{
  "num_hidden_layers": 8,
  "hidden_size": 384,
  "num_attention_heads": 3,
  "num_key_value_heads": 1,
  "head_dim": 128,
  "intermediate_size": 1536,
  "vocab_size": 2048,
  "hidden_act": "swiglu",
  "norm": "rmsnorm",
  "norm_place": "pre",
  "norm_eps": 1e-05,
  "positions": "rope",
  "rope_theta": 1770.0,
  "rope_fraction": 1.0,
  "qk_norm": true,
  "attn_scale": 0.0884,
  "bias": "none",
  "tie_word_embeddings": false,
  "parallel_block": false,
  "init": "uniform",
  "init_std_qkv": 0.0235,
  "init_std_o": 0.00587,
  "init_std_up": 0.0235,
  "init_std_down": 0.00294,
  "init_mimetic": 0.7,
  "optimizer": "muon_variant",
  "learning_rate": 0.00904,
  "lr_mult_down": 1.5,
  "beta1": 0.95,
  "lr_head": 0.00867,
  "max_grad_norm": 1.0,
  "warmup_steps": 0,
  "schedule": "wsd",
  "decay_fraction": 0.787,
  "decay_shape": "linear",
  "final_lr_fraction": 0.0,
  "batch_tokens": 131072,
  "max_seq_len": 256,
  "doc_mask": true,
  "z_loss": 1e-05,
  "train_tokens": 647700000,
  "max_steps": 4942,
  "dataset": "wikipedia_en"
}
MLP neurons of a small language model. Each row is named by its layer, matrix (down: output weights) and neuron, and shows model dimensions 0-95. Each number is 200 + 20 x the weight over its row's rms, rounded and kept within 0 to 999. A neuron's up and down rows have the sign that makes its largest values positive.
A block is one neuron, or neurons of one layer that tend to fire together. After each block is what it responds to, as a language model described it from the Wikipedia text at the highest values.

L5.down1483,204,224,223,208,212,193,180,207,226,207,191,178,218,196,178,218,157,186,212,201,162,222,192,231,162,254,192,187,200,221,206,209,181,205,203,193,202,189,175,201,168,161,196,204,227,215,177,217,212,196,192,203,219,233,192,191,215,246,192,190,216,242,232,193,208,171,219,254,196,161,199,182,236,193,222,216,201,233,190,196,190,197,181,188,208,206,222,219,167,208,174,222,239,172,180,204
Responds to: Country-code and acronym endings. Final letter piece of three-letter country codes before athlete names in sports tables (GER, BRA, AUT), plus acronym endings (PAVN, ESPN) and mid-name pieces like St.

L2.down84,175,205,181,202,178,214,201,181,184,184,179,210,185,197,204,228,221,187,210,202,202,184,209,172,219,171,254,236,185,198,195,231,234,206,188,213,180,212,196,215,208,216,200,231,211,219,219,194,207,213,180,195,207,199,249,228,201,217,252,203,221,198,193,239,212,207,202,228,198,201,214,222,191,203,199,202,195,183,195,199,190,179,216,241,194,214,228,236,202,201,238,245,203,213,210,219
L2.down379,219,208,183,224,197,190,209,186,214,197,154,226,190,204,169,198,168,212,216,199,207,230,151,180,199,163,206,198,190,205,221,202,196,192,177,220,177,249,242,204,241,180,207,188,216,215,193,199,210,187,248,200,217,201,202,213,147,212,203,166,172,211,219,194,184,178,184,191,209,205,150,189,223,202,175,182,231,214,247,183,197,215,176,165,227,180,188,223,213,197,231,171,197,215,210,215
L2.down705,204,178,160,220,186,204,181,198,218,177,118,188,212,184,177,184,216,201,190,217,219,178,157,182,193,208,208,214,218,198,164,207,211,220,214,212,234,206,195,191,194,193,211,225,206,238,196,219,182,206,188,190,215,150,208,183,193,224,222,197,233,215,205,220,200,196,212,207,216,218,174,209,185,211,213,237,203,198,218,236,183,223,220,225,192,162,247,198,177,197,198,225,232,184,238,216
L2.down719,169,202,227,215,185,161,157,210,226,197,201,207,193,140,199,233,164,208,212,169,224,213,175,207,251,211,224,176,225,170,203,196,203,182,196,174,169,190,170,157,186,190,136,208,197,189,212,224,205,170,225,195,235,185,225,218,198,215,238,216,186,230,192,215,182,186,206,213,196,207,211,188,188,204,185,192,197,197,245,203,203,227,218,208,209,183,188,196,208,217,192,199,208,196,222,205
L2.down734,196,191,226,220,205,199,220,211,181,211,180,219,196,163,227,201,219,237,185,199,174,224,210,206,205,245,237,186,221,201,177,188,224,197,193,160,225,175,223,161,200,220,210,218,209,190,210,200,207,184,240,163,193,200,190,209,227,214,186,222,209,190,198,224,193,186,230,172,223,182,219,175,225,193,223,187,190,235,209,184,229,195,194,184,181,165,203,187,199,173,199,205,214,183,206,223
L2.down1045,188,183,210,172,226,198,235,190,240,208,186,170,209,174,263,213,170,183,230,204,190,183,191,210,215,163,215,221,200,185,214,197,172,179,203,173,206,187,210,200,178,178,216,214,181,209,187,186,183,169,198,196,184,192,260,197,157,177,204,194,169,149,217,186,159,194,194,187,219,202,219,183,211,207,184,192,193,193,200,188,249,206,215,190,194,207,200,196,185,209,217,188,236,196,203,199
L2.down1261,213,187,186,196,175,202,201,233,179,224,190,157,204,213,169,230,229,182,216,169,139,181,203,198,200,199,191,183,206,192,222,183,194,173,191,208,204,189,192,194,195,181,195,230,201,201,188,181,151,173,222,212,200,206,190,175,194,199,203,220,251,202,192,179,158,214,160,243,198,197,199,201,219,178,170,188,186,194,225,201,197,170,203,206,199,196,187,225,202,219,222,204,221,199,238,198
L2.down1479,214,170,209,215,185,207,190,235,222,195,174,156,189,198,240,209,202,198,197,211,193,194,190,182,197,199,203,178,208,209,199,215,218,203,186,224,168,196,243,191,195,182,182,234,177,200,191,174,205,188,223,198,178,201,201,195,191,188,223,184,245,205,200,184,204,179,180,166,211,191,216,183,176,219,201,188,175,187,219,192,201,201,186,226,212,207,186,194,169,208,133,184,233,172,160,193
Responds to: Closing time/place frames. Final word piece of a time or place setting phrase, often just before the main clause: year digits ("In 199|4,"), to|day, "where", "in which", "In Malaysia,".

L4.down293,182,204,230,225,224,220,192,231,200,158,200,209,165,189,218,185,179,207,197,193,204,183,196,218,220,169,190,176,163,183,184,186,233,203,206,206,208,181,216,220,210,216,226,182,154,188,204,214,236,203,196,230,176,190,234,218,191,204,196,194,193,207,197,193,199,227,158,169,209,189,191,212,179,238,186,199,202,235,184,172,192,174,188,195,219,229,215,203,220,215,206,188,184,174,210,200
L4.down348,200,221,182,226,196,191,211,199,177,197,219,195,187,196,196,205,209,201,187,169,207,181,195,180,222,150,189,220,191,194,177,185,241,215,211,182,213,182,198,167,184,201,208,181,214,219,216,182,209,254,200,179,212,167,201,205,206,212,231,193,204,221,208,190,191,214,235,214,252,215,168,206,210,206,216,174,180,155,189,185,190,173,188,244,220,226,180,226,262,195,183,182,187,222,205,228
L4.down472,186,186,221,186,214,228,211,214,242,196,157,209,172,218,186,194,205,189,214,250,184,172,211,166,206,239,229,199,193,184,184,190,201,209,195,212,216,198,246,213,172,189,206,212,198,163,222,230,194,254,218,206,214,203,218,173,201,204,227,191,203,210,199,146,229,179,193,230,223,188,164,189,186,197,169,200,196,218,212,172,158,245,192,222,181,163,211,193,189,208,208,201,186,188,186,199
L4.down546,230,214,188,235,185,217,198,201,195,237,202,204,210,197,187,189,224,209,193,183,251,196,206,172,213,174,254,200,207,200,169,200,215,218,199,222,216,221,196,161,174,191,191,203,182,210,187,202,234,177,209,172,187,246,211,178,205,208,224,201,172,223,220,221,193,185,187,206,204,195,203,221,210,204,194,217,194,181,173,216,185,219,212,217,194,204,194,220,178,194,191,216,184,207,208,229
L4.down554,186,200,210,232,196,207,189,187,204,214,199,207,199,218,224,212,179,187,235,190,199,232,195,185,218,191,224,240,208,180,227,174,193,242,208,173,228,210,209,227,145,197,193,222,195,237,194,216,205,228,209,186,203,205,228,184,196,208,190,205,190,224,195,224,157,216,207,197,199,181,214,204,208,216,215,218,211,224,217,203,199,163,208,195,171,164,212,174,190,200,235,181,221,197,211,199
L4.down632,221,208,182,238,204,194,201,209,171,228,200,187,183,231,205,181,210,170,214,219,222,206,181,195,209,189,194,182,223,183,235,209,191,203,198,228,194,196,211,205,206,214,188,216,177,182,199,243,165,200,187,196,150,210,228,206,245,215,187,208,207,206,234,215,175,238,196,258,179,209,213,223,191,197,209,197,182,181,212,220,211,168,204,211,185,202,221,190,188,212,206,203,211,216,185,175
L4.down1200,239,178,208,196,233,158,188,213,168,185,211,199,187,211,223,181,211,230,189,197,199,167,218,177,176,244,179,201,191,223,209,215,181,195,163,208,186,227,200,229,198,201,183,197,194,187,207,173,210,180,190,196,181,212,204,229,205,213,201,204,190,230,195,215,212,188,171,163,197,194,197,198,201,244,197,204,189,147,195,179,218,192,176,217,194,203,214,200,212,179,192,204,191,230,181,237
L4.down1304,220,179,195,199,194,199,177,220,172,194,209,188,204,218,237,208,237,206,229,224,203,178,218,188,220,175,232,204,197,204,197,216,199,187,206,217,165,176,190,184,213,204,217,226,175,199,216,223,212,213,225,205,200,216,200,207,176,185,187,186,170,202,215,192,201,196,187,205,169,250,229,188,190,211,202,171,209,153,244,191,219,190,183,228,233,195,186,222,200,200,192,180,188,226,197,185
Responds to: Title-internal function words. Second words and contraction endings inside song, book or organization titles, such as I'm, You're, We're, Can't, Take a Bow, and "of"/"for" in names like Center of, Final Act of.

L2.down41,218,222,207,177,225,186,204,223,207,187,200,195,197,239,210,213,183,194,205,214,197,186,205,173,192,198,205,187,200,203,185,222,199,222,203,239,185,196,190,180,215,197,200,192,199,195,171,224,216,209,190,190,177,199,170,222,230,196,197,171,221,216,219,199,204,203,240,199,216,213,197,198,215,182,223,230,201,182,217,193,221,223,205,216,214,205,189,213,181,198,217,218,186,202,174,219
L2.down241,162,197,199,197,194,194,199,194,209,184,207,162,191,237,200,228,183,176,169,185,216,188,210,200,188,193,180,209,201,186,198,176,186,204,192,223,200,218,190,192,214,223,215,185,219,166,231,176,203,153,195,195,191,202,180,198,187,167,189,253,204,224,258,210,190,175,177,214,247,232,181,178,176,193,202,210,154,199,209,217,171,225,204,204,216,192,243,219,180,201,200,213,199,215,182,226
L2.down362,204,202,151,212,221,165,164,221,181,177,231,196,192,219,213,179,218,190,184,216,229,216,221,197,215,194,207,200,222,207,199,159,207,180,155,179,230,199,187,205,181,205,237,210,222,227,196,221,190,182,221,184,177,212,157,190,168,195,210,209,197,185,174,206,195,221,180,183,218,232,199,182,188,182,222,198,195,205,193,183,181,197,205,194,198,203,222,209,225,174,193,188,180,207,236,179
L2.down363,204,213,204,220,188,191,216,169,182,167,182,186,179,192,201,213,202,204,189,194,205,198,188,216,196,188,197,217,194,207,222,178,198,200,197,227,187,198,181,187,205,205,248,154,184,192,196,218,192,199,226,207,189,183,192,189,186,170,250,192,185,217,195,202,172,166,208,201,224,226,197,180,178,194,217,208,193,220,198,205,158,182,197,206,165,233,160,212,217,185,167,177,196,198,195,214
L2.down467,190,232,201,214,215,182,198,216,185,196,215,174,189,193,211,207,203,197,195,172,155,188,203,223,160,240,225,221,216,212,190,218,215,163,192,189,151,185,187,225,218,222,212,193,243,204,193,227,225,206,172,192,209,224,234,181,209,164,219,225,186,188,192,200,155,166,196,213,178,219,179,199,204,197,188,200,183,188,194,221,188,252,225,206,236,241,167,186,165,196,211,202,209,197,179,227
L2.down548,180,168,194,223,198,189,190,214,197,191,244,196,193,198,211,192,240,182,165,182,190,193,185,185,173,227,186,184,216,201,224,182,190,157,215,191,212,214,170,226,224,222,183,230,174,212,182,172,152,193,198,214,196,237,223,222,212,213,186,196,201,209,244,180,228,209,205,154,179,208,199,209,182,169,183,168,190,232,187,164,201,194,187,217,247,174,190,194,186,191,223,231,213,176,183,181
L2.down1274,178,210,187,225,199,221,232,199,198,178,211,178,151,210,189,144,212,199,178,209,225,204,189,177,172,217,213,173,183,223,227,196,196,237,180,183,198,209,223,170,177,210,217,216,180,187,211,184,209,226,198,211,219,197,197,182,188,183,221,224,197,178,191,180,198,186,188,133,197,232,199,216,220,222,193,214,204,181,182,216,204,180,215,212,186,213,199,182,224,172,212,203,206,188,192,178
L2.down1438,196,210,216,196,179,194,197,211,204,200,207,212,228,188,231,196,148,202,198,213,203,206,216,181,189,229,210,193,189,184,231,177,209,205,226,212,210,237,179,189,228,187,205,144,204,193,197,194,187,174,203,165,208,203,187,233,159,240,182,200,201,213,215,238,188,183,207,189,220,214,185,229,204,199,193,156,210,205,229,217,204,201,222,186,208,221,195,203,169,214,208,181,203,197,176,263
Responds to: Letters inside acronyms. Single capital letters (sometimes digits) in the middle or at the end of all-caps acronyms and model codes, such as SD-P, GT-E, ZA-Z, M-10.

L5.down434,216,203,200,177,208,183,179,208,194,196,206,196,222,171,201,225,160,192,207,184,212,225,197,180,189,197,204,225,202,214,227,197,176,187,196,210,201,188,221,200,216,219,211,177,221,221,221,184,220,163,181,192,194,245,216,171,223,220,172,179,228,209,218,216,206,184,169,218,200,202,193,202,229,164,191,229,190,203,177,182,251,189,238,189,236,173,223,181,198,199,185,225,210,188,191,180
Responds to: Mid-word verb pieces. Second word pieces that complete common verbs after a short first piece, often in song titles, e.g. Kn|ow, th|ink, ex|change, w|ro|te, plus writ before -ten.

L2.down21,185,219,235,190,262,198,207,210,218,205,173,192,221,192,183,205,178,215,226,167,172,200,221,212,252,192,191,202,227,198,161,156,234,217,186,204,199,213,180,202,163,168,216,180,188,184,206,183,190,209,200,230,202,210,192,210,220,197,196,212,178,184,208,217,174,209,191,210,191,186,192,211,170,190,188,215,202,196,211,226,157,220,173,178,208,188,188,224,224,203,199,217,154,217,198,240
L2.down89,172,218,205,239,203,189,221,210,198,198,188,220,180,181,209,174,235,208,216,204,183,174,195,171,205,205,192,195,199,179,234,162,203,193,204,202,231,210,156,161,192,209,211,201,166,164,169,231,219,196,179,183,183,215,192,206,236,211,182,196,204,226,220,212,216,161,178,195,242,209,212,206,179,210,214,212,208,172,227,170,217,220,193,185,216,173,216,180,194,243,170,178,190,184,222,166
L2.down336,193,205,228,230,202,199,208,220,200,169,188,191,225,188,171,201,208,196,174,220,189,190,223,170,169,211,184,183,214,222,174,180,162,211,209,172,226,154,197,195,202,198,196,211,202,225,205,251,186,197,184,197,193,190,212,211,150,189,233,198,204,211,218,184,215,182,168,213,180,167,201,210,165,214,243,210,228,204,236,205,168,198,195,187,209,182,194,186,173,213,208,218,148,218,238,229
L2.down498,243,207,218,176,215,223,193,169,199,176,182,176,206,205,209,214,202,226,213,184,237,197,209,188,199,229,207,198,252,200,217,182,180,208,187,220,185,195,206,187,188,221,200,158,186,202,200,227,185,184,187,209,215,213,221,227,182,172,182,157,204,235,187,196,179,204,202,226,195,226,168,197,191,233,232,195,195,219,205,220,205,220,193,176,192,186,204,208,177,206,181,251,195,213,224,218
L2.down572,197,212,190,221,172,198,217,225,232,189,211,201,194,210,201,195,220,216,243,189,209,189,196,190,204,202,218,271,213,215,211,192,210,212,186,194,187,190,221,223,210,150,210,160,176,199,205,179,209,172,208,202,241,147,217,197,211,205,218,240,204,173,217,199,240,171,213,230,222,194,176,218,194,171,201,200,194,220,216,186,235,167,221,182,189,156,223,195,187,202,214,189,218,220,183,227
L2.down686,169,190,205,220,192,202,192,206,175,243,196,205,188,206,195,185,200,167,200,169,217,183,189,200,198,203,176,221,164,212,181,194,185,177,210,209,188,181,181,211,152,160,218,197,215,200,197,236,227,182,220,236,239,175,201,176,178,188,179,197,187,230,216,183,212,188,191,210,203,215,181,184,194,178,229,234,231,200,232,224,154,202,241,169,193,197,206,199,208,210,196,195,213,171,204,196
L2.down953,218,215,223,166,178,199,196,207,230,208,214,194,233,187,181,205,172,236,184,195,164,215,210,193,154,177,206,186,210,191,219,205,206,222,211,174,192,206,191,188,217,217,218,195,233,185,188,154,177,205,199,203,222,185,188,171,224,169,183,199,193,211,169,220,173,156,192,206,171,213,210,207,215,198,193,221,208,214,182,214,193,192,200,192,217,243,211,225,223,198,212,191,229,195,216,225
L2.down1233,174,226,172,241,220,170,173,205,191,181,200,200,189,219,205,173,157,221,190,167,174,181,166,217,187,203,174,186,209,176,195,165,207,231,202,198,205,198,176,201,195,209,200,196,167,220,178,215,196,181,174,210,212,181,176,193,205,175,193,201,199,203,185,181,174,181,221,212,197,181,218,218,153,207,221,199,190,218,166,189,160,167,192,195,164,189,227,153,206,209,169,188,209,199,221,206
Responds to: Preposition "at" and word-pieces. The preposition "at", especially sentence-initial "At" split as A + t ("At the census"), plus middle pieces of broken-up words such as "At|lantic", "l|ik|ed", "App|ear|ances".

L5.down204,200,177,194,204,194,170,186,213,167,205,172,177,222,180,200,197,170,153,171,189,206,182,189,211,179,191,229,226,199,198,187,214,216,171,204,191,222,207,197,228,173,152,220,228,190,205,217,208,238,211,207,175,239,199,154,175,175,178,183,173,195,170,179,224,205,250,162,211,181,176,211,174,171,221,185,205,215,197,187,178,220,212,200,203,200,189,212,202,189,216,157,220,186,185,222,195
Responds to: Clause-start boundary tokens. Tokens ending an opening phrase or subject, just before the main clause or verb: date commas, However, joining and (Sly and Gobbo find), subject word pieces (Histor-ian, report-s).

L4.down532,179,196,199,199,193,211,217,165,189,202,180,183,163,179,204,195,172,194,210,161,200,178,190,217,207,178,204,200,214,171,165,199,173,183,166,196,202,252,218,179,194,184,201,230,176,183,195,183,207,181,209,203,183,210,215,153,224,210,182,193,163,200,189,213,231,163,216,201,241,185,219,179,186,192,215,194,242,201,214,152,200,231,182,196,227,232,239,203,149,217,193,247,186,205,197,180
L4.down593,212,216,203,199,203,200,187,218,209,197,163,184,211,191,241,226,181,230,204,163,159,185,208,187,177,209,184,168,214,212,245,208,208,210,217,212,246,172,234,197,158,200,216,186,153,197,197,199,219,196,232,220,206,218,163,176,215,209,216,196,222,212,214,206,182,195,204,188,208,211,169,174,186,187,227,208,187,171,194,226,214,207,209,205,235,219,209,191,191,200,141,172,210,211,241,162
L4.down918,166,210,193,171,201,190,208,195,240,161,218,200,204,201,205,218,169,204,186,203,167,172,197,230,199,196,212,221,177,172,196,215,209,221,163,180,222,204,234,206,207,165,166,228,198,205,163,180,215,192,211,185,188,180,189,194,160,226,199,195,204,196,164,216,216,171,193,207,230,200,235,206,200,257,206,203,195,188,158,206,223,189,226,174,196,157,232,187,158,232,175,191,231,198,185,182
L4.down983,173,196,171,189,217,185,200,244,208,218,182,202,227,218,166,173,178,153,221,196,175,179,223,224,240,201,193,192,199,188,218,190,190,220,196,202,187,187,188,201,191,163,219,196,189,200,209,200,235,208,187,228,195,228,212,196,224,235,193,190,217,223,201,194,196,204,220,178,184,210,182,215,224,233,220,217,173,164,196,190,204,196,211,188,195,166,191,209,184,212,203,213,200,195,228,192
L4.down1112,209,214,183,189,199,180,205,167,196,213,212,180,218,193,207,224,179,196,214,192,178,182,163,197,190,198,187,212,190,188,227,195,206,198,218,232,145,210,223,203,209,185,201,196,218,184,184,202,197,171,228,178,190,212,183,206,186,197,173,189,204,212,220,213,197,167,177,186,193,190,245,165,183,180,167,203,180,204,175,183,213,235,184,189,165,245,216,171,166,217,191,214,193,183,237,183
L4.down1155,180,213,177,238,205,183,212,187,206,244,209,199,217,205,198,207,183,207,218,164,200,211,182,248,178,209,165,211,201,201,218,215,227,206,204,173,189,231,190,173,206,174,223,211,177,196,159,192,235,196,205,185,180,236,199,199,180,192,214,215,172,206,196,168,213,221,190,178,192,199,189,189,176,214,234,200,183,196,212,214,192,193,208,223,180,192,184,191,195,176,208,183,213,210,195,255
L4.down1181,191,209,178,213,225,198,221,247,189,173,218,183,214,217,229,199,184,194,213,186,158,221,177,232,196,185,232,204,209,163,220,196,216,189,172,180,202,168,207,204,177,196,196,230,185,216,181,160,207,157,181,176,197,229,204,224,190,189,208,203,225,206,197,213,227,203,190,219,198,215,197,221,189,204,186,202,214,226,161,200,172,226,197,230,188,213,244,197,203,203,170,196,165,177,183,185
L4.down1244,197,179,212,167,186,210,197,227,243,192,231,188,174,186,226,205,207,183,194,211,195,218,183,244,213,188,200,187,182,193,221,226,208,222,200,213,190,219,193,194,194,208,206,176,224,204,190,192,209,203,162,202,215,209,178,222,208,218,219,208,219,193,239,192,238,192,232,220,190,185,193,178,202,199,193,207,197,202,192,272,195,211,204,230,189,207,208,212,197,205,174,207,199,209,207,186
Responds to: Country code endings. Final letters of three-letter country codes before athlete names in sports tables (ESP, POL, ARG); also score endings (2–0), word-final pieces.